config.toml
n_layer = 14
n_kv_head = 4
norm_place = "out"
positions = "rope"
attn_scale = 0.125
bias = "none"
tie_embeddings = false
init_std_qkv = 0.0328
init_std_up = 0.0328
lr_head = 0.00351
final_lr_fraction = 0.03
MLP neurons of a small language model. Each row is named by its layer, matrix (down: output weights) and neuron, and shows model dimensions 128-255. Each number is 500 + 50 x the weight over its row's rms, rounded and kept within 0 to 999. Numbers have three digits each.
A block is one neuron, or neurons of one layer that tend to fire together. After each block is what it responds to, as a language model described it from the Wikipedia text at the highest values.

L4.down8:474500436494630567486506521461444454507516454503525477380602516548459454559440446561510504450474474523505463505516502502548540457405476526528492484502481411485495537498479463448447435518579482455533546467561443448467492580416557487526612461522564531480558509494561586571462474470407480489482463482512515533496492282455451554510554470505429496471488504308469434551549443460528481501498
L4.down29:464577457477528569475457530584466432491530496491479439445478530454586535502444509522486452563455521468515561534558410480425604486545536500453536425511457527523544405493497400495501483488519514475501570476531509530485418402483566497475661504528439471568565547495557426480482502518406502517517566517465502494481513353453526402583405477518529557499519546414533486487467473491464372465520
L4.down47:505485500499663574470478483492560469437528555480489478443477513522430465552524462555498516473516509476515493446515500496507541487414508455534447432563598480426491501470537451532487511503539458531509509462586503497510529551397599504503574480481500511538499498490511518553523533508485499542474434471489460526482492286494477559468515462482523485414520521224520415528555508470533553491577
L4.down149:455535448532603551477518539498455511461537494467479472528556505517598544480551464550520538509485459575549470515504483538534521458429472494540498475502508425489474473522460584461368550479453480471542501507475504498475493454535596508462726436505552522469505486556550436554436560448411519492434470475567497424514491274533490541468525454480502483417478570366480521464472501481473522502510
L4.down196:535596458460581546544476520523485484598584479492541512529654483533518494503452484524520498566493527552514531500497471533445616412633527501518529419511496501472586508490428506561483546497582443515492515506540443490522492567487567531459493493532543545510551569462465494476474482451462478482518496435490485500455493414463601488559450445445451526473526509421558448537514462503497441522525
L4.down338:557495527495631640533544486471480465484521490531506508524425506494496512474449452545470474507529536505476487501497533578502514458369516522544543526479428494496404519510432520529446513520505542479557541460538523501466482444475561512475651519543455504562545518534576512530464480543488488506553424462492510525515524285550459459484508522454478457495481480257551497527502473475550412520462
L4.down469:482543460557475458526480444449521558502626455467528436467484484494521472501572517517518512501473576465488530505511478480527563496655507517501473508547515458514457508576521452516468520442494515448493524523468553508457518393485436498504483523485573475506541462436484398511523529549371482560441435440434549441529532543502436474535463480513522476449596498451615483423429521586551556566536
L4.down547:458534548469603595496457487470515428471540493477531483451602512507578514564504542532549510481506577508499485493484490503446577540441522538507502440494535441473537536569473493547399468437541527487550507488509549438511486469453623523470701521482479466533565532463476437569450462469487539476530516508483483502493545280508448557466505538510494491426506491331506470460521470508480493467544
L4.down570:451560527489504519473569492527508464444441469499484497461566585504443488578458552516514492544484602494519548600432509475433557519490525528453535507521569484534534526503507475526421434453471492473421462479539503533531480420491521501518645542522522420554563524437507441506560482490403508540576464518501490476540484431526449475500433475497480534463618464435531509493434520511532490451526
L4.down575:473548506479612515457483465509489509507550493523475513409503530550553554501485481552559474401575482477532510504453524559484577460417430535471439456561524512523500537553444534524393523455526470503569455436545493537479553478465558511519707507519478565461547557496532550490518524505405497470505485513439492518442542343483452498490577489476558438512523490378519485515538467485516538475527
L4.down577:491536510497566586467549500495526450550512485584505546475544549477492526529508467498502467448404428474502534488493491482510574441459482533552494497475519489516538489491381455484449545430543531486417490476455586514566448445533600465485578480500486418511553496450490445552501493434465560490476437467559469511486458357521482504502492454580517376466506558396498476497500533452446452525481
L4.down643:525516527463602534486586439485530439506529457493485544384549509509475505553481476576480503531476434487498523483503507517446549415506539565539462488559519470489445487529465502493491475491477517441509553501446552403404478398479577508474665468498487509587453531460593483531552484548487529513517445493549417554457437318537482509512484480512486485467527509288577480467537514497511502493476
L4.down671:489508573464423554533386464515426416505421485466515501535539552531483475493514526550524522470464436502454489477470475460392535536490462581481456461474527499499428479524437358531461439476545474540413482530500565451591508453460598474531536538506465426477506573455453520530536515512427523499491544520467516500465510332496506413596495510444425496436540509417568542499578568572479485497506
L4.down781:475511518452464525522463564480452453495543466455458496569563566438593507544425518539506491589490563514504487529481441517393582541532517519546491510436417551455469472546521484500519444427574464474506480518564463467502535464484606482563588437482545500498617511569514570547434505496485498430446469451533499516483437397516505471534466479485504566487505477316518569461507474584511451434558
L4.down799:487393483451605521556525531400462506494519490441530522418463472462497472465505425517483492400537541504505462423434459468477620459420522529495434541564517486484452506562514541512410454506480463526491501437425549417418528458433564476449677412490484515505523470502511518493541493502467515502449414454542414485468482314589508556481536445454535474468533460284535532540514470508531491431490
L4.down947:621474439532529548451518497514529552570507545499489435516603491585522482461514525492449507412563525518589530506473517553511471558511461497479470513521554487509542445465552552483366544507512496565492483480503441523503516479653462434411498531483457505488465493448533519513476529508477452496517570548497444470565451425446503538560423503429519571471507514568542479463496454497452469530523
Numeric range separators. Punctuation joining two numbers, mostly in tables and lists: en dashes in year ranges and scores, and colons in times, e.g. 1992–93, 4:06.

L4.down77:482382519459443479465539503507526554444460506513569539535469477481483470427524541489487497446520520566511521577493507500582567520580532591540532403562452427493544466435522537482529547484480503485493555584489467464505494572496452528527448474504468530503428451480508511574500453489430479478464500467529478488523457548514513423502460435500529568473556527701475439583460519492581517547587
L4.down124:473427510564546449543468528553461479416549522451542462443573523492436460535520451511467509522441585466459541461449447443463577533501526499506413548500558473486550498489586450571466492507464488506549491564514464577475515355513454408531558460459505407462458554403560532549556562529440531506402497590501471470586548492496505435451444511547429555484487480561568520530513538534444469563509
L4.down127:491546564478629550490480478493561533403444451566498551476494449547516503460494480509522475480471665486485551491547505501562613515438529514437489469494473427497542464522492462490535486517372523512366527515504501597559511556510518500451633479492517512541575525547513467478485482494514525535529567465488485531466471436444442468493499462448525492543586576376531470416490495465512529515478
L4.down135:505411407463482498493485512558488434584475517595539486474588489494417448492554501467578471459428622495521497483512483520444515489491480566488461466495463533520430534547393431469451393525481478509479478574448491496540506419477534514487529499497484579530494578558412486422569502564435585637552557451518571509471537527531457473406524523439541505517551483582417518468498411411481372429520
L4.down220:518505506516368550474461523521514505566544533570560500492404538481429498485504446495479428404437570476548447581535500466530515474495511493491478548508477512493404580398538508532493562493520471557476560418550464513510471452505484633485444556478527493573581432578528585544620566550424404482487408506508407519627500446517435486574425410534486561536534456483513479586517585542501501479459
L4.down319:471398525446453497503510474529589530486442513478417451611506552524511486462490412550583437450611521518541547531483530472477505579450459502410522511458521491426393537534539534470499465428468547476440437469481430503485544446385549496507540496431539422552547594448521506522478544459531373434450483542482513466561491492549512503540397533505489485533620491490461475516563508518515490576505
L4.down328:474551579518479531470480479533429493501516504547552470496438497525514511523555416539523480440505535477501562464506391535489563581579509502449486643480498491500489610460447463500431523501560416491630463494451510517508488425499494580478524479471434508494604482490471468512481522489448523491463365553500459410419466419531438526523470482443462378500549459431467329474531557581520485599493
L4.down361:522512493484434515474480502489523540532562528509513494480811507452515485536551485472488490464499618466485461510464552541453493483441455486498525504522522469470460478536519522512543518509507492512500499491514521507497465473520432506526469499499494447528537466516527548469531510498400512495489451467511518493479471675507530442510525504446505548515531472905475503518505532502505476502501
L4.down411:524508506555430518508482521453498469576511474470511432470374522464447502518536533510470519491521510548509572540486489401453430534492485501509417566591506536436475539476431465519332523467386443495511499516450514395490507341447441538503548536523545487509534504542557595436455497570467457506473471504470480481429522518483490478509447487440435510499552495467437470457463473561521541445504
L4.down516:466495534505491588487434508483560469507510518526496532509394448404457433495507506552463485496554583572471466531475568557434451469470449492471573458555525521441473540458386576424617446492537520475522480478484501396536564468429598443452534529556532477551578475478547466534509436420461489578539531489490532496497495317554570529488519474431473452507619497342559466556394453461442467478448
L4.down591:516520531512404606443438552574478547521376536540527513522506532522520547411525490453496465600497586445549577549465603481455566364512512490561493486551507512465493493420519496484496487422431393514532503546462448413549567480531511356532500532542510424546454427489534424468535468517553507441477495516473510515489570448535517522565521517510572507546456522593461539490562506544509476511505
L4.down613:491477450551455513553516500543494426448590540551523554540464462550436521451515518462511535473523504433540466459444522470436514568561561454524404553518436517458427499509614539554474508491431521476571478406457567490509478613530467540492366531513562557523532430465505440524505502432540393501579461552468477433506440447602439407561467465567562531474433453481521506498517539444536381516473
L4.down644:451637459461495449449555465554477557482548525483548501456408440564519522449530550504438531446541637535478483510556533521461448500488528471449448420497496508498506534499504463506664515407517527511464557563484489586518510442497499494507571527496465517491488480490451512486526601480410551514445539479487435537533488508467477469505512520548524494497551519415448503473485466460533579493502
L4.down686:422476530492460483514530541478502508439397538517515495477588495524512498475477621557526477546602474443516536517488477481413531503589492531552496530466542479565577434469558461515565482498460468447482497475528484384496509562505428458546620453478475471497412434481478465491580392580494488501523605502464491481463536630510403662463434487490474449496476516491525467464584483500431507503557
L4.down689:466519527493455431475500517514556562447544517519500551491508493507509483531562534514548525473543714412500537599535486474432465484540532423432526550530475448459476602450463466440472514577479544472532443463599534488526555481525493481455633521463480462538543450582512425542476481477453553505620497583538470550433446419533455656499583479433549460511511466513564478518454562483508571468443
L4.down931:446547561503483540526494534474489509504474482493473466566520528521405509591474523574519522531486455531529539547467504523469545550543514561537586444564573477645474500472430444501519483452443608542432471462561521503433519480546529442523577400460422542465487426462424412453537511594433527522404392528612511448532499475533422503460522509406488497357471573567525488443434399525429506503445
Mid-word fragment tokens. Fires on fragments inside a word: byte pieces of CJK, Hangul, Arabic or diacritic letters (Łódź, Brașov), and Latin pieces like ur, c (featured, financial).

L10.down603:465467519589575445490555467469648442531517499529600591520492477575528461517559537449377510341517462454573447494510399511481489383404554407606442517486543457563569516465382534549421526588382457492550514525396471450490526543458554510422437535485514517477484549457537474531534511434484512434523569440462487460527509462520357533590453438458535551516443505495488434457533520512541469437435
Mid-word fragments and CJK bytes. Fires on word-internal pieces such as or, por, cl in actor, opportunities, concluded, and on partial CJK or Arabic-script characters inside parenthesized names.

L9.down23:522526450457482560463478396455483490482493577478532529400507467420523516494601514481488548545500479555596585535557511456554435560500439437434510434477462469323522438463464471491515433544451463453439486521487547512540528432498448607433580468477535494456525405422475541611567456511450440511419477559560553511501461537408450441511512581449414453443468468586514489508521486446473547497498
L9.down246:603404497477428543475393386535497552431439485532527459528508503407507517517491516454464467578458467453519447598514449461445507508498573492518459455481499471490584543439507436420462553465486446470543516557535591468572482510480505539474473472475539514414462427558549478508526496446469522600491548512523494473510539474538505461494422519528554510389487524616468474492498502534501619612470
L9.down528:573583550537551541448507520494425487520512470554453434560477483522550474503451530486510464605575532475470482545455457511474488417422520505506545417604555455472380470484396497410492528372535495546602632467417503500515479471466486507527514438470511453536566409549534562427554460468467519466558482505472477478462474537553540495562560465492436563474397523465438467454524419586529491579483
L9.down599:524482550495507528463444464461418489471496414468484512490511524584557558535475496517507497548550530397409595489495551467508457512493489487467575510513413499489516431453424623552546467404521516457456608441447591548545483474544541508417509478490552470444489455557472397525491511533467468522410504521448501498455519435434496476453482522474481494495564526501489471541573537566519593487469
Early word-piece after initial. The second word piece right after a word's first letter or two, often an accented byte in foreign names (Lwów, Bình, Qāriʾ), also English (ap|pended, w|oman).

L4.down35:480505499534488496493470495517552494459509452450536486515794468410536482536471508466495516489489666489471469412506485497466536432470449519540509506480481518529513486511480493603531534545415540492504470510420519521459499508489450542555478498530557512460560505535478464533551566471413507519501467466526518478505495707476534499531474488497530554551532535757494468478510488513521520496521
L4.down37:543503456528394466491454467482492556462486486515512463495842510496458489517514464483487519523489565516527470518552512482424519524482503421533485509519534516472496497496489472500507494500517491500512505501514490479495461458530425477479372542440474494472567495468508480508484523493470493521504502525503463506499553633488464480476511491532517517470516485920548532547529538471493534471500
L4.down45:558512414569453549528452479479571465510528586472513479569758529533485541477534453503533453488521609529566437546475487504486503529535416519449500473526439537547499549520469573543539449513453474547499531475522467536522527483522510520492362471547478426425530478553504442470493466479505452455563524476442568568552642586536489499598516530482417514451512518742541528509526506465543474533490
L4.down59:492468486501366487549481543519518513526463501498476516516789516519485485502497501492485521485542658481457480486573529497435545560496526487518516502490483524518489526465499535460524500463504523501487505486480521544504482446544404512535341526552447480510516476449520489512512529503480507487522506492489477523448511667519483482500496498509467487500508489916470480532491490505513466525488
L4.down67:487503479440354457424490494497508513514512530493492489493778530479515474505493525511494450477482659518498433453583467491454552508583470493526501519472471539504469513484561502530470488455548467510482453484572464514505468497552435502497388516479496554524541453529482524544467503510489518485507518476552558516560516629501473448497473571541536496507513478889472481511500499489477505466473
L4.down116:496466511444391590609509479435469532554477535490536486494839497433510508489503470542447514475502600494424448516518509475457542536484524509524440565523479518533462517460514527493506483466465506484490520535492477521469575498491404478542405415484527515523520512503547486498508469547501447576483526514520504500499495670522498475558447461471461411494480493752450514507489515524511477457472
L4.down164:505617460509456586492506495518520487568469493496460551540606504522484434596504533527580504479467565502490429468518435499552401455564444535474500461526404561468426393473532493439520521490473480498570570543450520445415456574526484500467480506500543520518568502532466611504443461538379451436555565439460576500469458506517533503527484525481479547533510450518455565523470552548519512478530
L4.down199:456475525449467432498479585447454521555541581530562464491439506472480496548485534481546464516529549550526432475523483420438431533606494516585488406508526541499493532481562453531593548460490481456554540544453388471388553480548485517475477482486490533526443567570478541465510501482366463464430512469474499479465509542477499368557468554479448521479587465522563475491499496530520510530452
L4.down332:450504495504439530447505491512518452504506521483585578523775463535474516463485507479500514469439634527524476488481478479444541448477456547499460474506489508523491522521484496513518462461498497463527547432498564501459497469484400520515437500494571499473542572451469486488487493522480500564492392471522558529537551625524527464511478502445435404538552507805496553493504586484520504523545
L4.down372:520471518572452483517509466516561497485511566498531512485720489466517505511449485503496488504571639513561496458555492500488519492457526483553509476559501441461525440478439556544561533532508453501516481500457513474513456485509478538480454565525428553471552487535512473476543516451367509466425535474554467474466539584498507513481545513528494531504512561777441473529475407536508468513477
L4.down388:498522524484406502496496492490485498469506513492522503516829480474487516538515502493487484503475622485476498501505505516438565503494507537474486518497532489509530519538510502541550526508503504510496496511531496470505485501487426525527448529495479491491546504512509513494499535505469491519485463524519525464490506674508514431474509494513494500510530521931491496496490496494540534511505
L4.down734:507539554506404491455498443532501459513497542494470479492767470506498545510480496484527515493484594458462547495519506451493526508470466539496469530531453470528443548451529539474527466500531491500552515564477533487473404450573426512476310509514480454477539557535509472439500491426477484524510479529480453516521487663505489478533507506512434426467485508828472496571520558509461503519468
L4.down736:513542503532462534561508451499574522515505466538451531528775493552506525510456522476526556463507598489527426498528516515443515463532421528498523517428556492479481484523441508508492466546482535487562528482481538467479407479558432501568430415439521489483522443528493488539578560473481505498490559437468478617443511614495466487517513489414482500476536427703494578533513506521435476540456
L4.down776:491524501471408495502494501523490505495464528525524510493856500484487475509502517498505503499478612484492487489493523511444567484532498507502518507510515493519504490488513524479549515522492507526491519503502515506469510515522406470473387522495520519460528521505546500485486502516469521476525503515497491495474558664502512457515506505501486500516492514944488531540505517495489484518510
L4.down851:495482492494342474511541504525504453570505500561511451502682490556432521536478513499510468502507616486566459496509521520496557481508532513453497612474483498510502439510555514450473499483573500528549482533508540515503474528474415485553423454497475537472488443554483538475488485516584520521527553538434497469526500621430553399497571485542503495520503482852564535457503524532445491535553
L4.down859:516415522453389490475479547458519566497474491495462520513571469654571377457478490496488583536495548438549505393488448550467515535641513546537556525477548525463498513457489504506499500571438557503509457553584500358522491538533412566523552448566536486500508457579506393539526513481416487506548591518538452569580506438558502440484503500590508468482453546705556518518450506481423507575476
Mid-word ep/up fragments. Word-internal pieces "ep" and "up" after a consonant, as in Sep-tember, dep-artment, sup-port, tel-ep-hone, plus CJK bytes and symbols such as degree signs or §.

L10.down187:521456546517469488618430539493493476607509507522538519441503450477526530545472517594470498587445387468533479526489490399658503519507491495493496478486565494499414466572373516492405509545469492416506562444483562602526460558481458509513510562494596462457560553571530507568403540505469480411538499579493451466503447526434506484513461603473447569542500506489404444479490468598525513516448
Mid-word accented letter fragments. Fires on word-piece fragments inside words, especially non-ASCII accented letters in names, e.g. Călăra-ș-i, Rodr-í-guez, cloisonn-é, and on endings like -es, -ati, Mar-, L-.

L10.down519:499488453430544414463563537475522542494517533550495537530441396460493575449384637485482453559537408584493468462422571611455525492582555499525459491484521485519547449448406529438472490404538456480454473529480453482483493510502432475463555479542494532498590573467465499514536565593483460451572458517489513573547376445496536524525521540471431481523506444451400457519619426453502497543543
Separators after codes/numbers. Punctuation, spaces and byte fragments just after a short number, capital letter or code in tables and infobox data, such as M-16, ISBN 978-0-, 3–0, N 88.

L9.down181:464494510565553432426454525421474476489522505436465523547527481516501514524416481514431558437538525521515573478367521571389411503435544517404485461498508534491540443476412528516574517537479520515567458443464459546544495531512516535478504625551490475483402522517471509402531515520498483448543476558495513443538571436485450542459522548443492409524570577402500572456524625552522485540565
L9.down360:630602500579420556471489464528610529447434468485493558531552545512456490490406479564548564469531474568533557521433527462413421531532504417504423486539492593509404490461502492524458432519541506464550568428481535482467518422483475523600584554563474459540561519466490429471532465525433617472419489483552499544567440398429519511555580524526507502424528475513454436526529406535448509492494
L9.down362:579507492455500627446426487461420496534529478529427563535529516531444463524464513607389499507483529550540531441481599473449441438495532509405482559482621492509632577481477496536561508497483408486461556504550550454514548423531568549559525529479483550410548561416513481472547484508487568490475342502522389505463503648463474446525485473492429484490581533424436534504473499576508377522553
L9.down847:464528539424513494478508480588512539480543483536434524525545520500479524601516495382478499502561463399529523498507560527387511491567527523538478525623502451525562492476592557451477496464513493468551452534527586443533568512540500489507539475531492462422583424462422380560432452510466478517480436541538533518369455470475491539381528480538525425460490504510405454528529523549483551513585
Mid-word consonant cluster pieces. Word-internal fragments right after a prefix or first letter, chiefly cl in con-cl-uded/in-cl-uding, also ou in h-ou-se, str in con-str-uction, plus split CJK bytes.

L9.down118:530402507456500548453515508497497521456487465588530485530503464424537511421483539431506602454462530478571553519549481440507500492530450573424480475455541521538564522543565464488544534560481514490487455473478467426469412500483467501422423445533425512457618489501461477429532489496472488494457497504450600487595546518525481547615485586478516491392489470491534492502552527515488591540500
L9.down406:416435475417508446496522429466534481538414541560411584465517503496524359554525525440423392518536472535435504530455440434576517525531514541637587429449462540547449496461505401394516482494455467537381492414489416505517490543518540524461480472444457450577436500544498565513471515497488574512534539497491564569452449548503527407442410511566418458585437478542590574463497550479490542576564
L9.down687:483524484543525460477574417478469504553508424483497470495385522578517495455520422447513524453455543534397429604479445494464455460528453537541484449566466566521507449447537428575575476538534572507499422481444458583465567537452399506452499450508479567440478475521464477503502536424495454500504518569609524453524518427565573524505513488579436507482466430510486558467479369471437499521480
L9.down870:497543529511427503542490526381517439467492514533471452590581431445446509580527488457493586517501526494512517553525427525415503570456468434437485433482463499523341440497445500372465467585471550508521572464464436485484529443549498538553485499511438453464500518526502479535439511520495576528513473405567473474461516504457450529465525544432530441602503468544504496568513385544476538519423
Colon in time durations. Mainly the colon between minutes and seconds or hours in track lengths, fight times and kickoff times (3:47, 6:00), plus scattered word pieces.